python train.py --n_layer=12 --d_model=384 --n_head=12 --n_kv_head=12 --head_dim=32 --d_mlp=1536 --vocab_size=3761 --activation="squared_relu" --norm="rmsnorm" --norm_place="pre" --norm_eps=1e-05 --positions="rope" --rope_base=10000.0 --rope_fraction=0.5 --qk_norm=true --attn_scale=0.235 --bias="none" --tie_embeddings=false --parallel_block=false --extras=["capped logits"] --init="uniform" --init_std_qkv=0.0294 --init_std_o=0.006 --init_std_up=0.0294 --init_std_down=0.003 --optimizer="muon_variant" --lr=0.0149 --lr_mult_down=2.0 --beta1=0.95 --lr_head=0.0132 --warmup_steps=46 --schedule="wsd" --decay_fraction=0.714 --decay_shape="linear" --final_lr_fraction=0.0 --batch_tokens=65536 --seq_len=512 --doc_mask=true --train_tokens=370300000 --steps=5651 --dataset="wikipedia_en"
MLP neurons of a small language model. Each row is named by its layer, matrix (down: output weights) and neuron, and shows model dimensions 160-223. Each number is 50 + 10 x the weight over its row's rms, rounded and kept within 0 to 99.
A block is one neuron, or neurons of one layer that tend to fire together. After each block is what it responds to, as a language model described it from the Wikipedia text at the highest values.

L6.down602:49 51 51 31 47 52 55 55 46 37 42 66 34 38 49 49 58 43 54 62 53 42 60 55 51 37 54 48 39 47 48 54 58 44 47 60 51 35 37 43 55 39 52 62 59 54 49 46 37 46 58 48 49 53 49 42 54 43 44 66 49 45 42 59
L6.down1251:50 46 58 44 59 51 43 52 51 69 35 70 51 38 54 57 50 60 55 37 41 44 45 53 65 61 41 54 32 45 46 63 65 47 58 55 56 33 52 48 52 56 45 58 54 49 48 46 50 49 55 49 40 56 43 51 70 51 53 55 49 60 50 58
Numeric amounts, currency

L8.down289:51 53 45 52 47 64 37 51 57 62 50 55 55 38 51 64 64 63 53 43 54 52 55 67 71 34 45 55 43 46 48 46 45 51 51 31 54 28 49 44 60 51 58 55 58 34 42 64 65 24 55 45 42 58 51 46 62 41 72 41 54 53 39 44
L8.down815:45 48 47 33 39 46 46 45 35 52 50 51 58 39 60 52 43 42 46 42 74 61 43 72 48 38 58 64 46 71 48 32 57 45 63 48 49 54 41 57 48 65 62 48 54 67 36 43 70 46 47 38 54 52 58 55 49 61 57 62 61 53 51 46
L8.down923:40 54 61 59 38 49 48 33 53 61 67 52 47 42 52 39 57 51 52 41 52 42 61 57 53 52 60 49 55 50 47 50 62 63 53 42 51 62 55 36 63 53 63 74 65 61 31 47 49 49 54 53 50 64 43 40 43 71 47 72 61 48 52 46
L8.down974:44 61 41 42 34 47 53 50 52 51 61 45 57 35 36 61 35 58 40 46 68 37 49 29 54 59 49 54 56 35 59 49 67 51 43 47 61 51 48 39 55 46 44 38 38 42 53 60 47 72 47 40 36 29 46 45 56 50 58 52 45 58 42 38
L8.down1205:57 43 48 56 50 68 51 57 53 57 36 49 58 41 74 59 46 62 46 42 50 49 55 49 59 53 53 53 72 48 41 43 51 46 55 50 42 47 52 53 51 59 40 61 48 61 59 59 62 35 66 43 52 55 50 62 50 50 48 50 58 50 54 60
L8.down1242:31 75 33 54 63 51 45 48 66 52 67 40 52 41 51 57 42 60 46 44 55 31 39 38 57 63 54 44 23 47 43 75 39 64 24 46 47 44 57 64 47 46 54 52 49 45 39 62 56 60 44 62 53 40 60 56 43 51 34 39 47 61 62 77
L8.down1305:52 50 67 65 55 59 45 69 47 42 49 53 54 47 52 69 40 53 52 45 44 52 55 52 40 66 60 50 59 64 53 42 65 66 55 72 44 40 36 70 41 45 49 59 46 57 43 59 63 62 68 32 54 52 38 42 55 42 54 42 36 40 48 50
L8.down1482:52 57 37 50 34 78 60 53 44 54 56 44 60 31 59 49 51 55 39 44 61 47 67 32 60 44 54 52 49 60 44 37 63 28 36 52 48 43 57 47 59 39 54 49 72 58 41 58 42 56 34 49 63 32 55 42 45 38 51 59 55 50 51 55
Mid-word name fragments

L5.down351:48 47 47 39 59 50 66 56 49 62 61 58 73 45 58 49 45 67 49 57 51 45 32 63 52 40 40 29 58 52 46 63 44 53 56 51 33 62 50 54 46 62 39 42 47 68 44 50 69 57 40 62 36 64 48 52 46 48 56 60 46 56 59 32
L5.down577:29 46 51 40 31 42 35 54 47 39 50 32 57 61 55 52 35 53 61 44 47 46 65 45 50 62 42 34 49 54 57 58 48 65 62 49 63 58 53 37 48 51 49 57 37 58 41 24 49 59 58 50 47 35 46 46 52 66 37 38 67 49 53 52
L5.down982:36 41 36 43 43 38 53 59 43 50 61 50 55 49 66 42 44 45 60 42 66 48 44 44 54 42 40 46 53 62 47 55 48 54 36 68 49 53 57 35 38 56 57 59 50 41 68 51 52 51 50 63 47 59 55 45 63 70 34 40 62 63 67 45
L5.down993:39 53 66 43 39 40 59 51 56 37 37 50 61 42 47 34 41 55 36 58 70 52 38 41 48 58 43 49 40 64 58 61 47 45 30 47 46 60 67 50 58 52 58 66 56 48 44 48 59 58 59 62 36 48 35 44 44 69 48 54 60 48 50 35
Number starts in dates/times

L8.down355:46 52 54 36 53 36 54 56 52 54 57 55 48 58 49 53 53 40 47 42 52 50 48 52 55 41 66 37 44 25 49 33 57 51 49 45 36 60 44 53 54 29 58 56 41 43 54 58 53 61 43 63 41 44 44 63 53 75 55 49 48 58 48 48
L8.down440:37 44 54 37 58 39 64 30 48 41 35 42 49 51 52 72 54 27 31 51 48 52 66 51 67 41 47 38 54 54 53 39 36 53 44 66 49 29 62 44 67 55 61 40 68 61 40 58 65 35 49 41 54 53 45 59 52 30 57 40 64 63 57 45
L8.down489:51 54 43 54 53 55 59 59 51 50 48 53 60 25 50 42 42 65 29 39 52 60 58 44 42 54 56 54 42 44 47 59 49 54 54 41 53 45 59 41 53 53 44 61 56 55 55 38 51 45 50 42 44 58 51 36 30 67 46 56 59 52 51 53
L8.down499:60 37 54 55 37 41 53 62 60 55 61 54 53 46 49 59 72 60 60 47 56 42 56 72 50 60 57 44 47 47 53 34 48 43 29 59 47 46 19 37 55 54 58 36 59 53 47 59 47 50 58 51 49 31 58 63 46 47 36 49 54 58 52 65
L8.down503:48 61 54 35 60 68 50 53 45 57 59 47 62 51 53 56 54 50 41 46 48 31 51 25 49 52 51 37 56 46 60 50 53 57 44 53 50 51 52 11 40 60 34 44 32 54 35 50 28 60 58 45 37 54 52 48 39 65 54 54 39 55 52 77
L8.down700:43 50 42 27 56 40 69 45 48 54 42 56 53 45 53 45 42 46 47 50 57 40 61 62 41 48 52 64 35 29 46 56 49 54 57 50 60 45 47 57 56 54 45 51 65 72 46 50 56 57 45 34 56 55 37 42 52 64 47 47 41 63 52 35
L8.down1041:53 57 55 43 57 39 60 46 70 43 40 49 48 31 49 52 40 47 40 42 34 32 45 49 49 72 50 41 49 49 48 58 49 54 45 63 36 47 53 47 38 57 45 42 60 33 50 48 48 52 63 59 40 63 62 49 29 41 59 45 49 54 58 56
L8.down1156:52 51 50 40 53 48 58 53 54 43 47 52 56 40 53 57 64 51 25 57 62 47 69 49 39 58 52 53 64 55 44 45 62 57 55 30 43 55 61 45 55 51 51 56 39 43 59 53 67 37 60 43 64 47 43 53 49 35 46 68 53 61 60 65
Date-introducing prepositions

L6.down710:48 54 71 52 53 59 44 60 60 47 35 55 61 44 62 52 39 39 54 53 68 54 58 62 47 48 48 52 40 42 45 29 63 46 51 49 51 50 31 40 37 48 52 69 65 49 48 52 42 55 64 49 56 53 38 54 59 40 77 55 44 55 68 35
L6.down1475:42 59 53 63 47 53 51 45 63 39 57 44 66 59 50 42 41 39 79 53 51 42 51 44 57 49 56 33 50 38 37 44 53 55 56 36 37 50 28 44 67 31 49 60 47 51 61 47 41 65 64 44 62 53 46 39 49 46 42 47 41 51 51 55
Mid-word continuation pieces

L5.down224:41 60 45 61 32 51 43 46 56 59 60 42 66 45 44 60 42 55 35 50 62 45 57 59 57 57 56 57 79 39 49 33 53 37 57 46 55 27 53 54 58 48 39 36 68 45 40 44 50 61 66 53 60 50 45 43 61 54 52 49 41 40 67 34
L5.down1241:50 49 53 33 48 71 56 45 50 40 58 51 55 59 56 28 46 53 35 65 66 28 71 67 50 50 56 58 50 42 59 56 56 26 55 56 48 40 38 48 55 46 46 62 50 64 46 37 57 34 57 34 47 58 49 36 37 59 75 49 30 71 68 48
L5.down1385:49 53 43 40 51 53 52 44 51 50 55 35 44 38 49 51 39 69 39 29 40 47 52 62 40 25 50 60 62 42 62 52 53 42 61 35 49 55 43 54 60 62 47 55 36 38 34 56 31 65 44 53 35 34 39 61 41 52 63 55 46 48 68 57
L5.down1507:65 47 49 43 52 52 60 65 61 39 53 65 62 53 39 43 49 40 39 45 56 61 62 67 56 52 62 66 61 45 54 55 77 27 47 58 49 35 51 55 59 41 27 54 54 70 28 48 48 70 58 55 45 45 56 31 43 64 39 53 47 61 67 32
Ends of time expressions

L6.down1126:39 53 63 40 52 43 59 67 55 42 53 45 57 55 57 63 46 47 62 29 43 65 41 55 64 61 55 37 51 61 41 37 51 56 35 59 45 43 48 47 58 58 56 41 47 55 33 44 52 54 52 58 41 53 59 60 29 44 59 63 42 54 68 54
L6.down1493:61 51 50 52 53 60 65 63 57 62 49 43 50 43 45 43 55 64 43 43 45 49 47 53 19 42 60 55 59 52 47 59 32 40 64 42 56 52 46 48 54 41 56 46 78 61 62 40 51 60 45 49 66 62 59 66 63 47 51 30 67 38 57 50
Sports result connectors

L6.down403:50 39 53 44 41 45 27 52 57 46 42 60 37 60 58 54 58 61 57 54 52 36 63 60 56 60 38 27 36 63 40 44 58 48 47 44 54 49 55 52 52 47 50 51 29 54 41 69 50 52 56 48 77 50 45 44 52 57 47 61 61 40 49 69
L6.down555:44 36 50 45 48 44 49 34 52 50 58 58 46 34 43 49 28 43 38 46 50 48 51 39 52 57 32 65 48 45 58 39 60 53 57 44 47 53 53 52 61 63 43 46 37 50 38 45 32 61 46 62 55 52 44 69 67 59 64 47 56 53 51 37
Compound-word second halves

L8.down18:39 44 54 37 47 51 52 51 49 34 43 58 32 50 66 42 56 66 49 58 49 45 55 46 52 40 56 67 59 54 61 57 42 54 53 60 45 48 57 56 50 62 56 44 42 47 49 49 57 56 55 33 56 35 36 54 79 42 57 45 55 52 41 54
L8.down510:48 62 38 48 52 46 54 46 52 61 45 59 68 45 55 46 56 46 39 33 48 53 54 61 51 52 59 46 70 42 49 35 39 59 51 73 50 32 50 50 39 41 39 34 53 46 28 24 51 39 54 59 54 51 52 56 54 48 46 46 61 44 56 46
L8.down564:61 46 57 30 35 42 76 38 49 54 52 36 50 54 46 41 55 42 46 58 46 50 37 77 54 53 44 53 44 55 47 58 52 50 58 62 52 51 50 42 41 39 57 31 55 50 65 41 44 51 50 45 48 38 52 51 59 56 34 30 53 44 42 64
L8.down764:43 57 65 53 58 42 52 50 52 36 55 52 40 64 65 47 41 50 60 43 56 42 29 47 40 78 43 66 51 61 56 41 69 57 63 58 64 60 48 47 46 36 46 55 61 55 44 49 51 67 54 67 31 48 48 58 53 50 48 67 55 54 38 48
L8.down796:41 26 54 36 58 54 50 40 82 59 39 56 59 47 58 50 41 45 48 46 38 42 43 37 30 50 48 58 50 45 52 35 42 60 47 43 47 63 58 47 52 54 41 43 56 34 43 53 39 53 36 60 54 74 40 45 38 38 58 48 39 40 35 50
L8.down849:33 46 52 54 48 66 53 35 44 49 47 52 51 55 62 51 41 43 53 42 59 32 43 46 52 64 54 56 49 59 65 60 59 54 55 57 66 52 36 40 46 41 52 34 69 55 47 59 67 56 58 35 45 46 41 60 55 41 60 55 46 40 43 53
L8.down1025:15 51 52 68 59 42 48 46 37 34 37 29 46 48 48 65 52 56 43 45 57 56 49 24 59 64 44 43 40 46 58 52 46 34 60 59 48 63 52 42 47 43 47 33 59 34 52 52 48 53 49 51 33 54 44 46 68 40 42 42 59 32 54 51
L8.down1125:50 58 64 43 33 56 49 41 59 59 45 46 62 53 58 60 51 46 50 49 53 47 60 56 38 35 56 62 60 54 56 34 56 30 45 49 63 52 24 57 45 41 25 55 52 65 40 61 48 57 44 52 30 62 59 62 40 56 54 50 59 57 46 48
Sports career narratives

L5.down276:37 43 32 52 49 58 61 38 43 65 50 56 61 50 52 58 46 51 41 49 56 65 43 45 37 41 50 57 54 51 53 49 54 60 50 39 46 53 48 45 52 43 55 53 61 61 37 44 46 55 58 55 75 37 57 49 56 47 40 57 47 50 65 60
L5.down487:54 56 53 62 52 53 25 57 51 61 54 61 39 40 60 59 37 41 45 49 64 59 59 48 63 67 51 63 55 54 56 54 74 38 35 59 55 34 68 46 46 67 46 61 48 46 52 38 57 47 44 57 35 65 56 57 62 45 60 53 39 73 36 35
L5.down571:50 38 47 39 46 46 42 47 55 64 60 56 46 46 36 35 51 43 40 42 62 59 45 25 46 37 50 48 48 58 44 61 59 65 53 48 52 56 55 53 48 68 34 63 59 48 49 67 35 44 49 50 30 51 48 39 64 70 56 39 65 60 46 35
L5.down1486:48 50 56 47 61 49 53 58 40 44 58 49 61 49 46 51 26 63 50 67 50 29 37 54 39 49 59 55 41 36 35 65 42 47 47 49 50 44 49 54 54 65 55 34 32 39 54 54 47 43 51 37 45 47 51 50 42 55 56 51 65 64 64 62
Mid-name word pieces

L8.down17:59 54 55 44 48 54 53 56 51 43 61 51 46 42 39 68 44 35 51 33 35 55 55 60 61 43 52 46 47 45 55 46 48 36 56 55 25 57 37 64 53 57 73 52 72 25 56 63 55 35 43 46 56 55 61 54 54 50 49 36 49 56 54 69
L8.down539:47 41 55 39 55 60 59 32 61 40 52 46 61 62 66 59 55 72 44 54 34 57 34 51 42 54 62 40 61 57 53 58 59 62 49 44 45 41 34 63 32 49 60 48 64 57 52 47 32 52 54 40 69 32 41 46 48 33 59 63 41 54 50 60
L8.down546:58 56 53 65 44 51 34 49 55 55 56 31 61 36 55 60 50 52 54 47 50 67 45 59 30 53 44 51 54 60 43 51 45 67 53 59 64 65 53 48 54 62 60 37 55 71 37 45 45 38 34 54 47 53 34 59 56 46 46 58 36 57 38 40
L8.down612:33 49 49 37 49 41 31 44 38 44 46 40 49 53 76 52 55 52 42 39 17 56 39 28 40 59 36 48 50 41 63 43 54 49 57 37 21 41 51 41 68 47 55 62 45 73 51 61 49 51 56 74 60 39 47 58 55 63 52 45 33 40 60 50
L8.down786:56 62 51 33 22 46 57 59 44 50 47 43 64 35 45 36 56 65 58 57 60 43 65 58 45 55 52 51 49 50 54 40 46 44 59 27 63 53 45 62 32 51 39 48 56 43 62 48 41 67 49 66 29 38 39 48 57 33 56 45 36 35 33 68
L8.down831:69 54 55 52 57 60 40 50 76 44 52 66 55 54 60 64 46 42 45 45 67 41 43 52 46 53 66 58 68 42 47 46 40 50 59 36 43 36 40 22 68 54 42 47 46 56 40 47 36 62 57 44 53 58 62 46 46 52 43 29 47 37 53 48
L8.down980:56 61 41 45 42 60 35 33 63 52 36 63 49 50 64 59 53 48 57 33 57 52 62 29 49 44 54 54 39 31 47 67 42 48 58 55 35 40 56 48 48 73 58 52 38 65 43 55 68 45 33 64 53 70 60 55 70 57 50 42 48 66 48 38
L8.down1308:32 49 65 31 56 34 33 43 57 67 48 44 58 58 53 49 53 56 60 57 37 65 53 42 50 44 55 42 46 45 56 56 64 69 48 61 61 44 33 39 49 54 53 42 34 42 67 43 43 59 52 69 45 56 52 59 81 49 51 51 46 45 48 55
Word-middle fragments, table breaks

L8.down27:61 46 61 49 60 57 57 68 34 55 32 56 40 52 51 66 38 68 50 68 66 37 55 52 67 49 61 67 37 64 47 49 42 50 52 45 59 44 49 57 48 50 53 72 67 48 50 63 49 42 47 64 46 35 40 68 48 43 74 50 59 30 71 55
L8.down281:43 58 58 52 42 48 50 47 60 55 54 56 27 53 55 57 46 58 50 35 49 46 50 61 47 50 44 55 52 62 61 45 41 37 45 57 52 53 51 66 58 46 55 49 38 42 38 51 46 87 44 54 41 42 58 57 52 43 46 70 43 49 65 38
L8.down429:61 54 49 61 64 57 48 42 48 52 42 33 37 36 44 60 59 50 60 43 49 53 77 27 53 65 55 58 38 55 53 44 56 34 51 56 51 59 42 56 60 37 44 43 50 42 61 63 55 46 35 67 36 38 46 58 67 47 59 43 67 38 60 51
L8.down494:50 52 59 61 35 54 41 39 56 48 45 26 65 51 62 63 54 55 56 31 52 56 59 70 62 48 51 55 33 34 43 45 51 29 56 70 57 59 42 42 64 53 55 57 62 48 46 63 53 68 57 35 52 52 42 45 50 48 58 39 57 58 60 51
L8.down600:68 41 45 23 58 53 51 55 52 53 44 52 59 46 48 59 56 50 52 37 54 57 39 40 29 55 62 50 55 73 37 53 29 42 45 36 43 42 49 73 52 52 51 57 54 49 55 63 32 64 43 53 46 44 51 54 33 48 63 55 39 54 55 30
L8.down830:41 41 62 42 43 64 52 45 62 42 50 63 42 54 68 67 45 40 60 65 56 55 56 44 67 33 44 57 82 51 61 41 47 55 44 50 60 52 55 61 60 52 41 40 60 62 58 56 55 42 30 55 48 39 44 57 44 36 29 46 66 46 64 46
L8.down1514:47 57 44 31 44 47 44 56 48 47 45 46 67 63 50 42 44 65 60 49 60 48 55 42 60 54 41 43 50 46 46 42 47 67 60 62 40 56 46 58 49 42 53 63 56 53 42 56 77 47 39 58 47 50 66 50 54 68 45 60 45 55 51 62
L8.down1521:61 59 54 58 52 42 46 63 64 64 46 68 50 52 49 54 70 40 65 48 60 38 47 69 57 39 55 48 47 56 45 42 54 47 69 51 63 47 60 37 42 55 47 49 54 56 61 49 49 62 60 36 65 52 44 42 37 40 46 43 57 60 25 54
Before upcoming year

L8.down60:49 59 54 41 59 54 49 47 45 49 54 24 56 47 59 56 61 45 63 30 32 63 44 41 43 51 68 33 55 64 75 51 39 55 45 39 45 38 61 68 51 61 42 62 60 52 59 56 54 59 41 32 42 48 43 34 55 58 46 66 58 29 47 52
L8.down295:55 73 37 68 36 54 33 63 55 49 45 48 43 38 62 70 40 58 56 65 63 57 54 57 50 41 53 72 38 47 65 49 45 55 45 51 36 66 41 64 39 40 70 71 52 42 47 51 45 40 46 50 42 59 73 53 48 43 45 64 46 57 29 48
L8.down326:69 60 49 48 38 51 29 36 45 51 45 50 45 56 34 53 60 59 53 48 50 59 68 56 49 38 53 56 39 45 54 52 53 32 73 51 53 33 50 50 54 47 67 55 53 50 40 47 44 59 52 68 37 38 71 39 52 54 43 56 35 63 43 54
L8.down353:61 32 38 49 63 45 46 37 66 53 55 46 51 55 58 43 41 50 36 40 56 53 53 65 55 44 51 55 57 37 63 57 69 52 45 54 45 58 34 57 46 49 52 61 54 65 34 47 61 69 79 47 50 49 57 38 55 52 46 49 74 45 60 37
L8.down589:49 44 52 50 51 43 49 50 60 56 41 56 40 34 37 39 67 49 61 53 26 40 45 47 58 36 50 47 40 62 52 40 62 57 68 40 60 49 49 61 34 40 70 31 40 67 34 49 60 52 30 68 51 54 39 39 43 44 52 56 41 47 36 54
L8.down862:43 39 51 56 60 34 59 62 53 41 33 46 42 39 40 27 53 30 47 56 37 56 53 45 47 31 53 62 64 40 48 39 48 59 51 51 48 44 46 53 42 41 49 58 56 58 48 50 64 48 52 59 50 45 53 40 54 49 54 39 56 37 53 57
L8.down877:63 31 55 54 45 58 55 47 40 58 40 55 54 37 58 38 57 64 49 62 69 43 49 44 49 39 49 58 47 47 47 51 41 49 46 48 59 48 72 50 65 38 44 58 62 52 49 34 48 54 65 64 47 41 54 56 44 52 48 45 55 59 59 53
L8.down1238:49 49 68 37 47 55 49 49 53 33 44 46 55 29 50 65 56 40 38 40 41 55 42 55 50 41 66 50 66 44 60 43 50 71 42 39 42 50 56 66 53 59 60 54 42 58 49 48 57 57 55 56 48 64 34 36 61 53 58 57 47 63 44 39
Parenthetical opener after nouns

L6.down985:32 45 29 42 48 68 45 45 59 52 49 50 51 34 58 48 51 63 70 57 56 63 55 49 67 71 54 47 71 40 47 46 49 56 60 65 35 58 43 44 47 67 36 41 54 69 65 64 54 61 42 48 64 51 48 59 65 41 53 42 43 48 59 37
L6.down1210:27 39 62 48 57 52 51 59 69 59 33 52 50 62 45 60 37 44 60 63 50 54 43 57 56 46 52 46 58 37 58 47 30 73 56 58 61 30 56 45 46 48 48 53 41 53 41 39 47 57 49 62 51 41 56 43 62 43 57 57 46 35 49 57
Mid-word "ia" fragments

L5.down112:34 36 54 47 58 50 50 60 59 52 45 37 40 41 44 47 50 40 33 49 65 44 52 61 42 59 67 50 54 56 52 64 30 56 48 52 52 44 39 66 64 65 53 56 39 45 46 44 56 65 61 49 65 72 33 45 51 44 36 46 52 48 73 49
L5.down252:45 34 58 67 34 43 52 35 54 49 55 49 53 52 37 58 31 38 62 47 53 59 67 57 45 52 52 47 61 44 67 47 58 43 60 41 49 68 42 51 52 44 38 32 77 65 34 41 61 56 57 53 48 59 60 43 53 52 45 56 47 61 48 61
L5.down1035:58 47 31 47 50 69 49 40 50 49 45 37 42 61 36 54 27 42 62 50 58 43 53 63 54 39 39 49 40 45 46 60 20 44 50 67 54 61 63 54 44 47 63 66 60 59 54 50 54 50 41 44 59 59 53 36 39 41 51 34 49 63 51 46
L5.down1047:36 37 62 46 49 46 63 51 21 39 48 26 49 58 61 50 48 39 51 54 49 61 52 67 60 45 65 58 66 45 55 42 38 65 57 61 41 58 55 62 55 47 57 51 58 59 45 59 57 52 55 56 57 39 46 48 49 55 60 46 48 48 47 51
Comma after noun phrase

L8.down81:63 62 49 53 46 56 53 48 42 36 57 50 57 43 46 48 45 30 51 52 46 56 54 47 37 52 58 60 45 42 44 47 39 47 55 61 60 38 49 48 28 53 38 43 60 55 30 44 49 41 57 58 56 42 35 42 38 39 45 61 48 47 38 58
L8.down285:50 56 38 37 46 61 43 53 39 51 52 53 45 55 66 61 50 34 49 35 54 46 41 62 40 65 47 41 50 54 52 47 57 41 43 54 51 62 58 33 59 50 64 34 52 49 44 40 44 68 28 55 72 32 63 65 59 37 43 50 47 33 54 65
L8.down1142:49 49 57 55 47 55 22 52 47 45 55 57 51 34 54 34 43 35 56 58 59 55 57 37 40 50 39 49 45 61 34 62 54 64 58 57 44 58 40 35 30 73 63 50 65 39 65 41 45 50 63 55 56 37 60 46 52 52 41 51 53 41 44 33
L8.down1194:64 46 43 40 41 55 67 43 54 56 45 45 54 69 40 67 51 53 52 42 62 61 61 45 54 22 45 45 55 45 49 47 44 50 50 37 31 55 57 44 73 44 57 52 50 59 55 49 52 45 55 54 44 62 45 26 62 60 65 54 65 46 50 51
L8.down1209:41 49 57 51 70 61 52 56 49 45 29 49 49 39 56 56 49 48 51 56 52 58 47 69 46 59 45 44 44 39 47 56 56 67 46 63 52 40 44 54 36 58 67 52 46 40 55 46 46 37 54 48 61 48 57 33 48 51 55 36 54 56 52 58
L8.down1413:67 66 62 30 59 50 55 51 42 32 49 32 44 50 53 44 26 57 52 50 48 48 58 61 43 35 44 59 36 61 64 59 55 49 50 36 56 42 53 48 51 42 43 45 58 51 26 45 49 55 63 37 45 63 40 52 72 40 59 41 44 59 58 54
L8.down1478:56 58 51 51 51 56 51 59 45 45 37 61 52 51 38 50 59 46 52 39 65 34 53 50 45 50 57 48 51 71 72 55 47 61 52 54 53 44 50 54 57 56 49 39 49 48 51 45 44 48 52 73 60 41 55 51 38 54 37 49 67 32 62 68
L8.down1527:46 37 50 41 59 56 49 51 50 33 54 36 45 28 51 55 47 48 39 46 42 53 37 52 53 54 45 50 64 60 55 42 52 29 40 37 35 51 61 36 37 51 49 50 59 32 23 42 58 64 30 34 57 49 53 45 41 37 40 48 57 47 59 48
Numeric value digits

L5.down423:60 36 40 33 43 53 47 58 56 50 49 70 42 55 52 55 52 58 54 32 57 50 27 35 49 39 34 48 34 54 53 60 49 54 42 69 53 36 59 47 44 50 42 73 56 38 44 55 39 40 31 34 62 34 48 61 71 52 49 56 30 58 46 55
L5.down1081:56 34 50 48 46 55 43 37 55 32 45 64 50 54 48 45 58 62 61 30 40 45 60 51 48 31 37 64 53 47 52 60 53 42 47 59 53 42 60 35 47 65 48 65 43 43 58 71 52 46 32 61 59 43 76 41 55 63 54 49 54 49 52 51
L5.down1125:58 52 46 45 37 61 50 54 55 45 40 46 44 52 54 65 31 64 66 54 60 39 37 44 52 58 79 56 47 50 43 49 46 46 31 39 41 36 46 52 33 61 56 49 51 34 45 55 49 43 52 56 49 36 41 32 45 55 31 33 60 65 53 62
L5.down1410:51 78 32 61 46 52 45 61 59 42 52 47 40 56 41 47 44 44 49 47 67 51 46 80 62 45 60 60 56 49 45 45 55 57 62 46 41 60 45 31 65 50 61 54 66 67 43 59 47 44 52 47 52 44 56 41 51 51 52 60 38 51 42 34
Digits in tables and lists

L5.down396:61 53 54 50 40 52 66 55 56 36 74 55 52 70 59 58 53 30 34 42 72 39 51 36 34 33 42 42 70 53 53 46 38 39 60 51 54 41 57 44 70 39 57 48 52 47 57 59 51 48 30 51 63 34 38 33 56 35 45 37 50 52 42 34
L5.down651:30 51 42 52 57 71 60 57 41 42 65 41 51 58 44 38 53 49 71 32 50 53 61 42 63 52 54 53 63 68 48 56 57 40 41 41 57 50 44 60 35 62 28 64 41 56 53 47 46 31 54 50 55 51 65 60 63 58 59 44 61 41 50 61
L5.down890:41 52 67 46 46 63 48 49 53 35 50 41 57 67 49 33 50 39 50 44 30 67 36 44 63 57 46 56 47 36 52 56 59 53 53 49 50 55 37 54 43 57 41 43 49 60 51 24 56 50 63 48 45 49 58 45 51 61 38 52 51 47 49 44
L5.down987:36 43 51 32 51 53 52 50 48 68 55 66 31 50 54 55 57 45 50 61 56 50 57 49 53 55 30 50 54 59 54 45 49 40 49 56 55 53 50 42 45 64 49 62 52 52 47 45 51 44 41 46 39 41 51 70 52 46 51 61 47 22 33 60
Sports wins and record pieces